From a checkpoint of a small transformer trained on Wikipedia.
Training: a variant of Muon for these matrices, 228M tokens, 3480 steps.
MLP neurons of a small language model. Each row is named by its layer, matrix (gate and up: input weights; down: output weights) and neuron, and shows model dimensions 112-239. Each number is 50 + 10 x the weight over its row's rms, rounded and kept within 0 to 99. A neuron's up and down rows have the sign that makes its largest values positive.
After each neuron's rows, "fires in" lists the words (lower case) most often at its 100 highest values on Wikipedia text that the model never trained on; "fires on" lists the tokens most often at its 100 highest values on Wikipedia text that the model never trained on.

L2.gate424:52 56 44 35 50 26 48 35 40 44 48 62 49 67 51 70 35 39 59 58 52 51 42 51 45 44 54 41 37 49 45 57 48 69 49 35 63 48 50 71 41 58 50 58 46 48 53 65 53 60 47 26 58 45 51 48 59 54 55 38 55 51 66 66 32 51 59 43 48 51 44 53 43 42 45 41 53 33 48 51 44 42 67 42 36 61 57 56 24 37 55 56 46 65 47 32 42 42 48 59 51 43 49 63 58 50 63 46 44 58 59 67 54 38 47 52 50 64 59 45 60 54 52 48 49 56 66 46
L2.up424:71 66 68 42 63 48 42 62 51 60 50 48 57 36 31 49 46 51 50 61 57 33 71 55 58 60 42 47 54 51 52 62 44 50 53 50 53 32 51 46 38 62 56 49 43 33 69 73 62 58 63 45 47 51 48 52 45 50 63 72 41 51 44 63 46 36 47 41 64 51 42 47 61 60 46 35 45 72 68 45 55 46 43 59 46 50 47 47 37 47 64 59 45 53 67 44 49 52 47 52 65 48 34 43 58 64 56 33 48 54 40 56 45 59 60 65 51 43 67 34 62 52 46 58 41 51 47 48
L2.down424:29 48 61 69 53 60 52 36 56 53 64 42 45 54 62 50 49 48 53 60 50 46 48 52 30 68 71 59 42 54 26 43 71 47 29 61 53 58 37 60 53 39 48 59 39 52 53 49 41 37 43 52 54 51 70 54 62 59 66 43 61 57 48 67 34 55 59 66 50 62 49 34 55 62 58 51 59 45 47 58 34 48 57 58 37 41 46 50 41 69 47 60 49 44 53 50 46 45 52 59 48 45 66 57 43 62 55 65 46 48 53 58 37 44 47 28 61 49 37 56 67 56 40 60 44 56 53 51
fires in: "march", "market", "robert", "married", "marion"
fires on: "ar", "ir", "ber"

L2.gate652:57 61 59 61 43 64 46 52 46 39 63 54 58 30 58 63 56 59 48 48 58 42 54 43 51 64 39 42 63 41 39 37 44 43 59 43 50 55 43 47 56 49 50 24 37 40 37 70 47 45 57 62 68 44 42 48 43 45 41 54 42 53 44 52 48 42 57 50 49 46 52 51 60 42 56 57 44 37 53 58 43 42 38 39 58 57 58 56 49 31 57 63 60 51 48 48 69 49 48 49 49 42 58 67 48 57 50 54 35 48 44 42 52 54 43 60 40 57 56 55 31 51 62 37 53 44 48 51
L2.up652:55 40 40 62 46 58 61 54 53 47 48 42 64 47 54 52 44 47 47 42 41 23 52 53 43 46 46 51 53 36 33 52 34 51 57 60 59 53 41 55 51 44 43 41 39 51 48 60 54 52 56 26 45 41 58 48 42 62 47 44 45 48 66 45 59 46 45 33 65 52 14 54 34 50 47 40 58 38 39 36 69 51 39 51 63 58 54 34 47 36 47 52 52 46 52 52 53 61 58 72 54 52 54 69 47 56 35 56 48 52 59 47 40 48 65 45 35 40 51 56 50 50 54 51 58 58 43 64
L2.down652:54 59 35 27 49 51 43 48 56 54 58 53 59 58 45 45 47 51 51 38 74 37 40 59 54 51 47 48 64 43 49 69 53 59 54 55 57 42 55 45 47 59 46 43 59 43 58 49 53 38 32 45 41 49 57 62 53 65 48 52 62 42 30 40 53 47 55 63 46 60 53 41 51 38 67 43 29 55 61 43 54 44 55 48 57 38 41 50 37 68 26 45 65 39 53 59 32 57 58 43 40 72 44 47 49 34 37 55 58 47 41 38 54 61 46 60 68 64 51 57 41 50 44 44 49 44 61 50
fires in: "it", "material", "materials"
fires on: "t", "T", "ial", "as"

L2.gate308:41 86 31 41 30 50 48 51 64 62 50 47 46 74 51 55 59 49 58 37 57 47 57 49 41 44 48 53 38 33 53 36 47 43 45 28 45 49 43 56 48 55 55 36 53 53 44 62 27 59 45 44 59 39 49 69 56 55 47 51 55 51 40 47 33 57 73 68 40 39 64 52 51 48 61 65 49 52 34 59 43 56 59 66 48 66 54 57 51 59 40 44 49 45 52 34 42 33 62 32 56 48 40 61 70 51 58 43 55 64 43 45 58 34 60 51 41 37 53 66 40 34 48 57 54 41 60 50
L2.up308:48 35 49 48 54 55 60 40 57 33 50 47 56 54 43 47 45 73 43 54 41 62 52 46 49 65 67 53 49 48 36 51 60 60 53 46 43 46 50 52 50 70 48 60 57 52 53 40 48 35 55 49 59 48 58 31 71 44 52 52 39 52 45 36 45 37 51 59 37 54 60 63 53 53 33 60 54 57 38 49 66 42 48 31 42 43 44 57 41 50 39 59 36 41 56 36 64 59 64 54 62 53 41 61 64 65 44 70 46 46 57 56 53 50 56 42 45 61 61 53 39 62 59 42 48 61 46 35
L2.down308:62 43 40 59 50 47 55 32 56 74 64 51 44 58 51 40 42 28 36 34 39 50 56 48 51 61 53 49 37 58 46 42 50 61 54 60 53 65 36 57 45 54 48 51 67 39 53 69 60 35 33 62 37 47 66 48 51 41 54 49 51 40 44 51 37 30 55 33 54 44 51 40 39 41 47 41 56 70 51 60 50 63 46 36 38 60 42 51 52 49 49 51 31 50 73 44 68 56 44 48 52 35 35 66 47 59 48 82 46 46 63 46 60 33 37 49 47 40 54 44 53 46 57 45 47 43 38 46
fires in: "south", "east", "north", "southern", "southeast", "coast"
fires on: "th", "ast", "t"

L2.gate609:73 48 52 50 55 41 33 60 40 40 59 47 42 61 40 50 38 49 31 48 63 42 66 48 50 56 55 50 49 44 60 42 50 56 72 64 40 58 42 44 50 64 48 56 34 48 36 61 53 61 60 62 41 25 43 50 35 46 68 61 45 50 67 55 47 45 42 67 49 47 39 57 33 51 38 47 41 29 50 47 44 48 38 57 41 35 49 37 46 64 44 34 44 43 42 33 64 37 37 73 56 32 49 32 60 51 53 53 64 45 37 37 62 66 49 69 59 56 54 46 64 45 58 50 38 56 41 24
L2.up609:58 39 48 53 45 38 50 34 63 44 34 69 47 43 51 35 47 50 55 60 59 68 67 40 64 59 60 50 44 49 46 71 54 41 47 55 64 47 54 45 53 51 61 38 38 43 54 41 59 57 53 46 43 59 42 46 49 56 39 75 61 41 52 63 54 50 63 66 37 49 43 54 58 48 58 29 55 78 51 43 50 61 47 57 49 50 59 64 48 57 55 70 64 53 61 55 57 45 46 51 34 39 37 68 41 58 41 53 46 31 55 44 37 59 43 51 57 55 54 56 47 53 42 56 36 57 53 53
L2.down609:36 57 41 45 62 37 50 48 69 49 53 55 41 45 61 45 46 59 56 57 60 52 37 43 40 55 51 42 65 44 51 42 58 46 45 44 47 67 49 52 55 58 48 34 43 65 42 53 39 48 55 46 57 54 38 58 58 58 47 30 50 45 76 56 58 52 47 49 53 55 52 56 56 54 57 56 63 51 52 60 53 60 37 49 64 58 42 39 33 47 52 50 36 33 61 49 48 65 54 47 48 45 55 38 54 63 50 66 53 32 49 47 58 52 41 55 72 63 64 30 55 44 63 61 45 48 77 34
fires in: "months", "quarter", "march", "market", "married", "headquarters"
fires on: "ar", "on", "ter", "h"

L2.gate320:38 52 53 55 58 54 52 66 61 48 53 58 37 51 44 40 68 61 45 37 49 46 58 42 57 41 45 52 55 64 52 37 63 53 42 75 70 64 58 72 51 46 49 64 42 43 41 53 46 55 54 45 73 47 62 62 56 32 46 41 58 40 41 62 50 65 55 56 44 62 55 56 57 67 65 61 57 53 39 56 31 39 59 54 61 49 47 68 41 55 25 47 63 50 63 53 62 44 39 53 24 52 46 51 53 45 50 43 37 38 39 49 47 44 51 44 66 77 52 51 41 52 50 37 54 45 35 58
L2.up320:38 41 75 45 64 62 25 34 55 59 45 43 38 59 43 50 48 63 38 49 54 45 35 58 50 47 44 54 54 49 46 43 32 67 50 76 61 56 54 67 52 45 59 33 47 37 28 62 36 51 42 49 49 49 66 49 47 39 39 53 61 58 47 77 55 57 52 53 68 56 51 43 58 52 48 50 39 46 34 49 61 55 50 50 66 49 39 59 43 53 55 35 54 46 62 60 48 33 37 42 62 45 70 47 25 54 45 55 44 47 43 43 29 67 47 32 48 50 48 49 50 37 64 38 39 55 45 35
L2.down320:33 49 49 37 60 35 39 66 55 77 54 50 38 41 43 34 48 55 53 56 57 58 52 57 64 63 57 39 43 61 58 39 53 37 45 55 36 43 29 51 39 27 51 40 41 53 49 39 65 36 52 56 46 51 54 51 48 35 48 63 46 40 57 71 49 44 51 59 53 64 62 65 43 40 49 40 44 40 47 46 55 55 54 45 55 37 35 57 49 54 62 39 28 57 59 52 64 41 41 44 65 66 30 50 52 64 53 51 41 66 69 41 51 44 52 59 49 51 49 48 52 39 43 40 47 29 50 64
fires in: "s", "his"
fires on: "'s", "is"

L4.gate402:43 57 55 40 44 50 52 34 56 45 56 35 52 61 57 46 41 58 39 72 57 61 52 49 57 51 38 52 68 53 64 25 53 34 65 48 55 48 37 53 62 60 49 54 42 28 59 45 64 69 47 49 53 53 60 40 52 45 54 52 42 33 34 66 57 53 49 49 38 63 47 62 68 56 53 62 50 52 48 48 49 48 55 43 40 47 50 51 58 44 54 54 54 40 41 37 57 66 40 33 50 57 45 49 46 39 50 36 68 45 74 36 57 40 56 58 45 75 50 48 40 29 46 50 61 51 56 37
L4.up402:53 51 55 59 47 53 45 44 46 43 55 46 58 50 60 65 70 48 53 65 57 52 69 56 57 69 53 55 34 44 60 61 50 43 58 59 47 47 54 52 43 66 66 48 60 58 57 44 51 55 49 61 63 59 72 38 42 55 57 54 57 56 62 71 50 47 42 44 71 36 57 41 39 41 70 54 50 55 50 57 56 46 51 62 39 61 45 57 36 41 41 49 39 49 41 52 39 34 38 51 62 58 55 42 50 48 53 39 65 41 60 50 29 50 62 55 49 50 33 51 51 55 52 56 56 48 48 56
L4.down402:59 38 54 43 40 43 35 45 52 52 59 61 60 47 50 42 50 41 53 51 72 57 39 67 48 58 63 59 35 38 54 69 27 60 66 49 52 57 40 68 25 53 47 41 57 60 53 58 44 49 46 39 45 55 57 42 43 39 63 51 44 56 63 51 47 50 47 56 42 51 51 48 44 45 50 37 37 47 36 55 38 49 33 44 55 40 32 51 62 48 43 38 51 63 32 51 38 29 58 50 60 61 49 54 49 42 51 64 47 63 66 46 55 60 56 43 65 55 43 45 38 57 74 68 53 36 45 41
fires in: "also", "phase", "ministry"
fires on: "s", "e", "ry", "r"

L2.gate472:66 62 55 50 40 57 50 45 62 48 35 46 60 42 69 47 59 74 32 41 51 46 45 53 42 56 48 53 64 49 46 58 54 49 76 47 43 46 56 51 45 49 73 44 72 55 51 34 47 41 63 61 51 37 54 63 42 49 49 55 45 50 57 53 39 46 46 47 56 37 44 63 43 53 42 46 44 44 42 50 50 35 46 54 56 46 47 32 53 50 42 49 66 48 42 34 64 32 30 46 47 42 55 50 51 45 55 46 26 53 55 52 36 36 50 38 44 57 54 60 48 49 55 53 69 73 41 31
L2.up472:46 43 37 40 44 51 52 53 56 68 54 49 55 43 57 60 53 43 56 45 37 52 42 49 50 47 43 29 64 47 40 43 35 46 61 57 35 48 68 59 33 38 58 30 58 75 58 36 41 32 40 54 51 60 46 56 48 41 57 60 45 47 56 58 58 39 36 55 45 33 47 43 72 42 23 57 15 40 45 51 49 67 53 52 61 49 30 46 56 45 53 54 49 30 49 46 47 66 57 48 59 42 42 67 53 44 57 59 51 50 48 46 25 64 35 45 54 49 42 53 54 27 31 41 57 39 58 51
L2.down472:40 43 46 39 46 59 43 60 42 58 41 54 36 26 51 50 45 53 45 47 68 45 29 38 47 60 55 53 39 43 56 52 44 55 60 65 61 56 59 54 46 52 48 44 41 60 42 56 37 51 48 36 54 53 43 42 42 58 43 45 58 47 31 48 40 43 44 33 51 51 47 39 64 47 59 60 60 42 51 72 50 63 67 34 48 54 29 45 56 69 54 71 49 48 43 40 47 52 49 38 69 52 58 57 49 51 54 38 45 44 40 44 36 70 52 47 65 50 70 42 51 55 47 32 37 53 41 58
fires in: "it", "island", "art", "from"
fires on: "t", "s", "rom"

L4.gate147:43 43 71 39 43 55 44 81 61 47 74 34 48 46 42 45 52 46 39 73 49 55 54 47 46 59 67 58 39 52 52 51 63 53 50 72 61 51 63 56 62 40 45 52 66 54 64 47 49 46 55 58 72 44 66 64 35 46 64 45 39 56 45 46 59 62 45 45 50 50 49 63 59 50 61 57 42 42 50 54 55 44 44 53 46 38 50 52 43 63 55 43 65 60 41 54 63 27 61 52 50 51 45 62 51 42 51 46 50 41 67 32 50 49 30 33 58 80 58 50 64 61 45 53 49 51 59 63
L4.up147:40 54 46 40 30 63 50 49 59 70 80 46 43 57 45 51 55 53 38 50 41 53 41 57 27 71 51 50 38 64 44 47 66 45 58 48 45 56 38 40 46 45 53 49 65 61 47 47 46 57 40 42 59 50 63 46 38 54 83 61 36 56 39 60 69 52 41 54 45 33 60 47 50 57 45 34 42 34 61 52 37 49 46 28 57 39 46 77 48 47 51 56 42 36 39 45 61 54 60 63 46 60 45 49 35 42 54 53 46 60 54 43 43 50 57 40 42 55 31 60 39 55 56 57 47 63 52 55
L4.down147:54 57 60 69 50 55 53 45 51 31 59 52 58 36 43 53 62 53 45 56 40 56 54 52 39 63 76 54 56 49 36 41 51 49 49 55 62 38 48 48 33 31 39 40 48 40 32 49 51 54 37 51 56 31 59 38 50 18 44 46 39 50 47 40 46 49 56 51 48 57 48 61 44 56 51 72 56 45 54 45 58 64 28 49 34 55 46 60 54 51 58 49 43 32 43 57 57 46 38 49 48 50 37 76 61 47 47 55 45 50 43 42 30 59 59 46 57 49 39 43 52 41 47 57 61 38 68 48
fires in: "s", "lost"
fires on: "'s", "ost", "ive", "ast"

L2.gate288:58 44 38 49 41 50 47 65 46 68 47 56 59 45 56 42 50 56 57 59 56 47 39 66 57 55 68 28 68 57 55 42 58 46 62 70 60 52 43 41 32 43 50 53 51 60 43 64 51 32 66 44 41 36 57 53 38 44 42 51 58 57 63 31 43 67 51 50 52 45 60 47 52 52 51 45 72 42 64 52 44 59 60 41 48 46 53 54 49 68 38 38 49 55 34 46 48 50 51 43 54 38 61 47 54 48 42 42 57 47 52 56 53 54 66 52 49 45 39 58 50 67 45 50 40 60 61 53
L2.up288:61 58 31 37 44 55 56 31 47 52 73 63 52 62 53 60 42 38 30 55 55 39 67 61 43 54 57 43 47 66 55 43 42 53 37 44 48 52 50 54 48 48 51 65 36 57 52 28 58 50 57 49 29 49 63 63 61 50 46 38 54 64 35 31 42 48 61 39 49 57 43 50 65 60 41 50 46 58 36 49 38 43 46 45 60 50 54 45 54 39 35 45 63 51 33 51 56 63 62 50 44 58 65 46 20 48 62 47 53 50 40 48 54 43 61 53 39 40 22 36 76 41 45 63 37 54 45 61
L2.down288:43 55 44 63 48 53 36 72 49 41 54 33 52 47 55 64 52 28 57 85 65 36 37 62 46 55 49 50 50 57 50 57 62 52 60 51 57 59 43 52 64 52 55 59 53 48 60 40 37 44 49 66 44 45 48 52 47 47 63 61 32 55 37 60 64 60 71 46 62 45 49 49 44 65 46 48 56 47 54 59 50 58 55 41 41 38 26 48 51 53 65 67 53 50 63 51 20 49 45 51 40 31 58 59 59 51 46 62 51 53 57 61 53 37 47 48 47 40 44 50 53 60 37 61 48 41 61 68
fires in: "two", "kwara", "twelve"
fires on: "w", "f", "r"

L7.gate185:51 47 44 38 54 53 27 47 59 35 42 55 62 52 43 53 46 46 47 58 38 55 45 70 58 60 41 46 49 54 42 32 67 45 44 66 63 46 56 43 51 47 54 44 59 43 60 59 51 58 49 55 55 51 31 47 39 48 48 54 35 34 53 49 52 39 46 53 47 53 40 41 45 68 42 52 46 47 65 34 42 45 39 44 54 59 49 42 50 77 34 46 56 50 43 48 53 43 40 45 39 37 58 50 45 53 65 45 28 67 58 42 35 46 38 33 59 52 45 42 59 45 38 30 59 56 43 52
L7.up185:51 51 53 56 57 56 54 45 45 49 52 43 44 43 60 42 42 45 26 41 44 47 61 58 59 66 58 61 51 54 34 55 63 50 68 50 65 41 45 34 32 46 46 71 42 42 49 39 49 54 53 51 57 32 43 43 42 50 29 40 49 37 64 51 56 53 35 56 39 48 64 55 46 48 66 49 49 52 48 35 68 33 49 34 47 35 48 34 39 31 50 31 47 64 50 58 50 58 46 44 58 48 46 61 42 34 43 54 52 41 68 52 71 36 63 46 67 37 39 28 29 26 51 43 48 58 44 61
L7.down185:51 57 49 36 33 50 41 58 57 45 36 51 52 56 40 27 67 46 47 56 53 65 56 39 50 64 54 60 55 40 41 64 64 40 50 63 53 55 38 48 50 50 62 36 47 60 64 25 54 50 53 72 45 51 47 54 46 60 57 40 46 50 66 52 37 48 39 61 52 40 49 47 58 49 35 46 42 45 51 28 38 39 47 47 54 61 68 43 46 61 42 30 50 42 70 33 60 74 42 47 67 39 45 58 64 55 70 57 43 54 55 42 52 57 38 34 46 54 62 53 53 63 51 52 52 45 53 66
fires in: "a", "the", "s", "his", "from"
fires on: " a", " the", "'s", " his", " from"

L2.gate628:53 55 34 45 47 70 51 52 48 39 63 37 54 54 39 46 43 35 39 32 66 58 53 39 56 66 57 74 49 42 43 47 46 43 49 61 56 56 41 62 62 46 54 33 42 29 28 63 36 36 45 54 45 54 68 44 53 40 62 45 54 49 47 58 50 36 49 62 62 45 31 49 63 48 27 43 45 52 46 65 55 50 61 49 56 54 40 52 54 49 37 42 41 53 62 45 41 65 69 49 59 41 50 49 39 56 43 40 59 43 45 46 54 51 48 47 54 56 59 67 53 55 62 60 75 63 45 41
L2.up628:22 64 53 44 63 56 52 60 49 63 68 50 44 50 53 58 38 56 55 52 51 53 53 47 31 67 56 45 25 78 56 44 53 49 61 47 64 48 32 54 61 59 46 41 51 39 50 53 46 38 63 65 49 51 47 62 56 44 52 59 61 42 44 46 39 49 57 58 51 60 52 49 47 80 45 36 57 55 55 59 37 63 47 51 38 59 47 49 59 51 59 49 52 61 67 49 43 51 52 48 33 51 54 44 41 52 43 52 49 40 56 50 58 52 48 64 36 62 52 43 25 51 66 55 59 48 56 52
L2.down628:46 43 42 54 53 52 62 48 59 33 40 34 40 48 36 39 44 39 31 33 60 38 57 62 45 50 66 62 55 54 40 44 49 54 34 43 28 48 49 45 46 36 46 43 63 41 50 43 44 64 49 52 32 39 34 58 44 47 50 59 46 62 44 65 54 50 43 49 49 47 59 53 49 35 60 40 61 45 45 31 55 67 60 54 52 55 36 42 57 60 50 41 50 35 50 48 49 45 59 29 50 50 41 46 49 47 56 34 51 56 43 52 60 35 46 58 39 45 48 53 41 57 40 61 47 67 68 38
fires in: "national", "international", "wednesday", "walker", "valley", "valga"
fires on: "al", "n"

L7.gate40:70 48 67 51 41 67 41 60 42 45 52 58 48 47 35 51 60 59 51 57 61 51 55 52 48 80 33 46 47 51 47 68 41 53 61 48 50 54 75 66 36 57 46 51 57 42 57 48 60 53 43 53 44 44 62 57 51 60 44 53 67 60 47 66 59 62 51 49 35 27 40 37 59 70 62 53 29 52 40 63 78 46 53 50 35 43 55 57 52 55 31 47 50 54 55 47 51 68 41 61 58 43 33 42 62 47 63 59 42 38 45 55 64 51 45 53 41 36 57 29 46 58 51 48 72 52 50 62
L7.up40:58 43 35 33 44 64 47 61 27 41 46 66 44 56 37 39 46 29 61 46 47 41 54 36 29 64 48 39 71 61 52 43 52 49 63 50 63 48 45 57 27 46 46 51 42 48 37 44 60 65 67 47 46 54 39 42 74 65 51 46 48 56 52 50 53 43 46 39 39 39 53 55 45 41 73 45 46 56 33 59 42 53 49 51 64 33 53 53 45 67 40 62 50 44 43 36 41 68 52 39 68 51 32 44 42 68 30 62 47 49 38 54 53 48 57 37 38 46 39 45 50 62 46 32 42 59 72 49
L7.down40:59 42 50 58 40 50 50 54 50 34 47 30 45 53 49 49 49 62 58 53 53 47 55 69 53 52 47 54 37 48 43 35 46 42 47 55 68 53 47 36 47 41 42 38 40 61 50 54 51 62 52 45 49 30 57 68 44 40 56 45 67 51 50 44 61 46 49 45 61 65 31 59 72 51 33 63 43 43 52 62 63 40 47 54 58 53 47 50 56 35 52 50 31 47 50 58 38 46 43 50 34 54 49 52 41 64 50 42 37 33 48 53 51 56 45 56 38 31 41 52 54 44 58 32 56 58 41 44
fires in: "to", "on", "in", "into", "the", "for"
fires on: " on", " to", " in", "o", " the"

L2.gate318:44 45 42 44 56 39 39 60 49 71 57 70 41 50 46 41 34 46 56 55 72 54 60 60 70 57 59 58 49 53 45 53 62 53 52 28 56 53 46 40 45 56 37 54 58 49 55 62 61 39 47 54 63 59 45 52 69 46 51 52 50 50 45 51 53 59 39 63 30 49 40 51 29 46 51 36 38 54 58 59 54 40 45 43 52 41 58 43 31 51 53 41 51 40 75 37 42 38 48 47 47 35 35 58 43 45 47 33 50 63 56 44 34 53 62 29 44 52 43 70 63 34 48 40 41 61 55 56
L2.up318:51 45 49 47 54 56 55 57 61 43 55 41 41 54 44 47 65 39 53 56 39 56 64 40 44 46 46 40 27 52 38 51 54 55 39 52 51 50 53 45 49 38 54 46 51 45 62 51 28 55 39 48 53 40 53 37 61 59 46 44 50 62 54 53 71 33 49 50 65 50 50 50 52 73 63 72 65 43 52 51 21 64 45 51 45 40 70 42 51 51 52 41 54 52 71 55 58 68 41 55 61 46 54 54 43 38 42 52 49 69 61 47 56 59 53 47 56 61 55 61 53 29 55 54 71 72 51 52
L2.down318:54 62 51 35 64 53 54 50 45 74 50 49 51 52 57 33 42 55 56 30 63 54 53 48 52 45 66 43 47 59 53 60 37 33 78 35 60 48 60 48 46 64 58 52 43 63 44 50 41 57 64 57 46 53 32 48 53 45 45 47 52 54 35 48 52 56 48 53 38 36 64 56 39 48 66 66 56 52 33 54 57 50 55 54 63 40 45 53 44 51 65 61 58 44 29 53 37 63 35 55 49 42 44 59 55 61 45 42 48 48 48 53 44 51 55 64 62 35 45 49 52 55 53 46 53 49 48 44
fires in: "los", "lost", "line", "launch", "loss", "stock"
fires on: "os", "ch", "k", "ost", "ine"

L7.gate521:58 37 64 59 48 46 85 67 53 46 54 64 34 46 39 49 56 39 57 46 43 35 49 60 51 61 57 53 61 53 44 44 48 38 43 56 55 51 52 42 44 54 51 46 49 49 51 40 52 63 47 46 43 45 58 65 61 44 48 67 48 21 66 59 46 44 51 34 34 68 48 37 26 56 45 38 60 52 45 36 46 58 41 48 44 43 56 56 65 61 59 56 57 56 59 48 50 57 45 50 48 42 57 52 45 37 44 61 53 32 35 46 76 58 46 52 56 61 56 55 69 47 42 43 57 53 47 43
L7.up521:40 43 50 41 24 61 61 75 68 48 69 48 48 60 52 41 54 53 63 42 44 48 52 45 39 68 69 40 45 43 52 43 43 43 54 51 47 55 39 58 49 78 59 38 50 51 30 46 52 63 38 71 55 58 50 70 53 47 58 59 51 41 68 52 53 57 42 40 36 51 59 57 23 43 54 46 62 55 27 33 46 48 31 54 57 44 55 28 44 70 43 50 38 57 42 58 69 57 62 35 41 39 49 55 46 46 44 49 44 48 59 46 64 63 36 55 46 57 54 74 47 52 39 35 51 59 51 43
L7.down521:40 56 41 55 52 37 50 44 48 42 53 68 42 53 46 36 39 27 61 41 31 32 42 53 45 71 51 26 51 71 42 59 62 48 57 62 39 44 31 42 35 43 65 51 50 47 43 46 76 41 52 44 51 46 54 45 73 39 51 41 49 54 44 46 43 52 65 50 54 57 55 58 59 54 60 48 42 41 41 27 33 48 59 40 46 45 46 46 55 41 38 58 40 39 48 38 50 52 65 63 43 39 36 56 45 33 49 60 44 43 64 24 45 40 32 48 50 46 54 49 36 47 61 35 54 45 56 58
fires in: "an", "another", "any"
fires on: " an", " s", "our"

L4.gate387:43 51 41 45 46 60 58 65 43 41 42 60 43 55 49 54 63 49 72 48 43 53 69 49 53 34 37 49 47 50 30 52 49 49 55 36 58 70 43 48 35 55 63 49 49 57 56 56 40 58 44 36 51 30 50 49 57 61 70 37 51 44 49 47 40 57 39 56 53 53 49 47 64 43 59 54 36 38 46 56 62 56 61 35 52 30 66 29 61 39 55 56 62 40 48 35 43 37 35 42 62 55 53 61 52 51 64 50 67 50 44 60 56 51 50 53 54 60 58 61 55 37 79 67 53 73 46 46
L4.up387:56 52 61 48 82 49 64 45 44 63 39 44 37 51 42 52 59 55 44 46 54 49 51 46 49 45 59 56 66 41 49 43 61 67 44 39 53 55 61 51 47 48 58 44 38 50 40 48 42 47 36 53 53 43 46 47 57 45 50 49 48 57 51 47 40 63 49 53 35 57 49 42 49 52 51 59 51 54 61 48 76 61 50 55 55 52 61 55 61 41 51 65 47 43 42 38 46 70 53 54 63 48 44 65 39 58 51 36 60 39 61 49 46 57 53 42 48 59 81 58 31 37 60 49 53 36 49 56
L4.down387:49 60 47 52 43 61 50 35 46 58 41 40 41 63 40 57 53 69 56 40 52 46 39 61 51 48 66 47 36 31 75 69 43 35 51 54 39 43 60 51 58 51 44 48 38 52 45 67 62 37 58 59 55 37 61 32 51 48 59 31 60 41 49 48 37 57 36 62 44 56 56 33 32 58 56 45 55 49 50 54 22 37 77 61 77 51 54 43 54 53 39 44 38 44 51 45 52 69 46 59 47 52 46 50 55 55 44 40 69 50 57 48 52 54 67 64 53 58 46 64 50 45 56 62 56 39 47 56
fires in: "focusing", "used", "focused", "use", "site", "using"
fires on: "us", "es", "e", "as", "ing", "ed"

L2.gate221:61 47 67 57 28 61 46 58 57 45 43 63 36 52 52 41 68 51 52 46 34 46 38 49 41 52 58 66 50 56 65 41 35 46 42 52 37 53 50 38 32 53 37 61 69 37 43 36 44 75 69 32 45 45 46 44 51 56 53 46 59 51 44 51 45 53 62 54 36 49 50 42 36 50 53 52 59 52 30 39 57 53 61 62 46 40 77 46 55 50 53 47 40 38 45 65 51 62 41 43 45 37 51 59 58 32 53 39 47 42 57 52 52 49 55 68 47 57 41 58 54 39 60 60 53 58 55 56
L2.up221:53 50 32 67 49 59 39 53 56 47 53 48 52 54 38 59 38 36 23 58 42 43 57 50 49 53 58 61 62 67 59 45 33 40 19 48 47 47 56 47 31 52 36 53 55 48 51 33 49 71 58 28 59 40 56 37 74 50 49 43 51 46 51 46 37 63 49 53 40 60 49 44 49 50 52 38 52 47 34 62 51 71 53 34 67 41 53 30 60 47 44 52 32 48 46 44 55 49 57 35 47 31 47 54 53 32 47 48 59 47 40 45 51 53 57 60 55 58 34 50 59 49 44 47 56 61 46 31
L2.down221:40 54 59 61 25 53 43 49 51 54 63 56 56 46 43 45 35 41 45 60 55 51 51 23 46 45 59 61 54 65 39 47 51 43 47 63 42 47 54 40 44 46 64 57 51 28 46 37 63 50 48 62 61 38 31 53 57 46 47 68 44 51 64 47 45 64 46 59 51 61 61 53 42 56 65 64 64 51 47 45 62 55 44 33 39 62 42 48 40 58 37 54 44 60 36 34 69 29 51 67 56 33 37 49 36 61 44 47 49 23 47 52 59 36 53 36 49 32 45 57 64 40 44 55 56 48 58 61
fires in: "an", "any", "another"
fires on: " an", "a"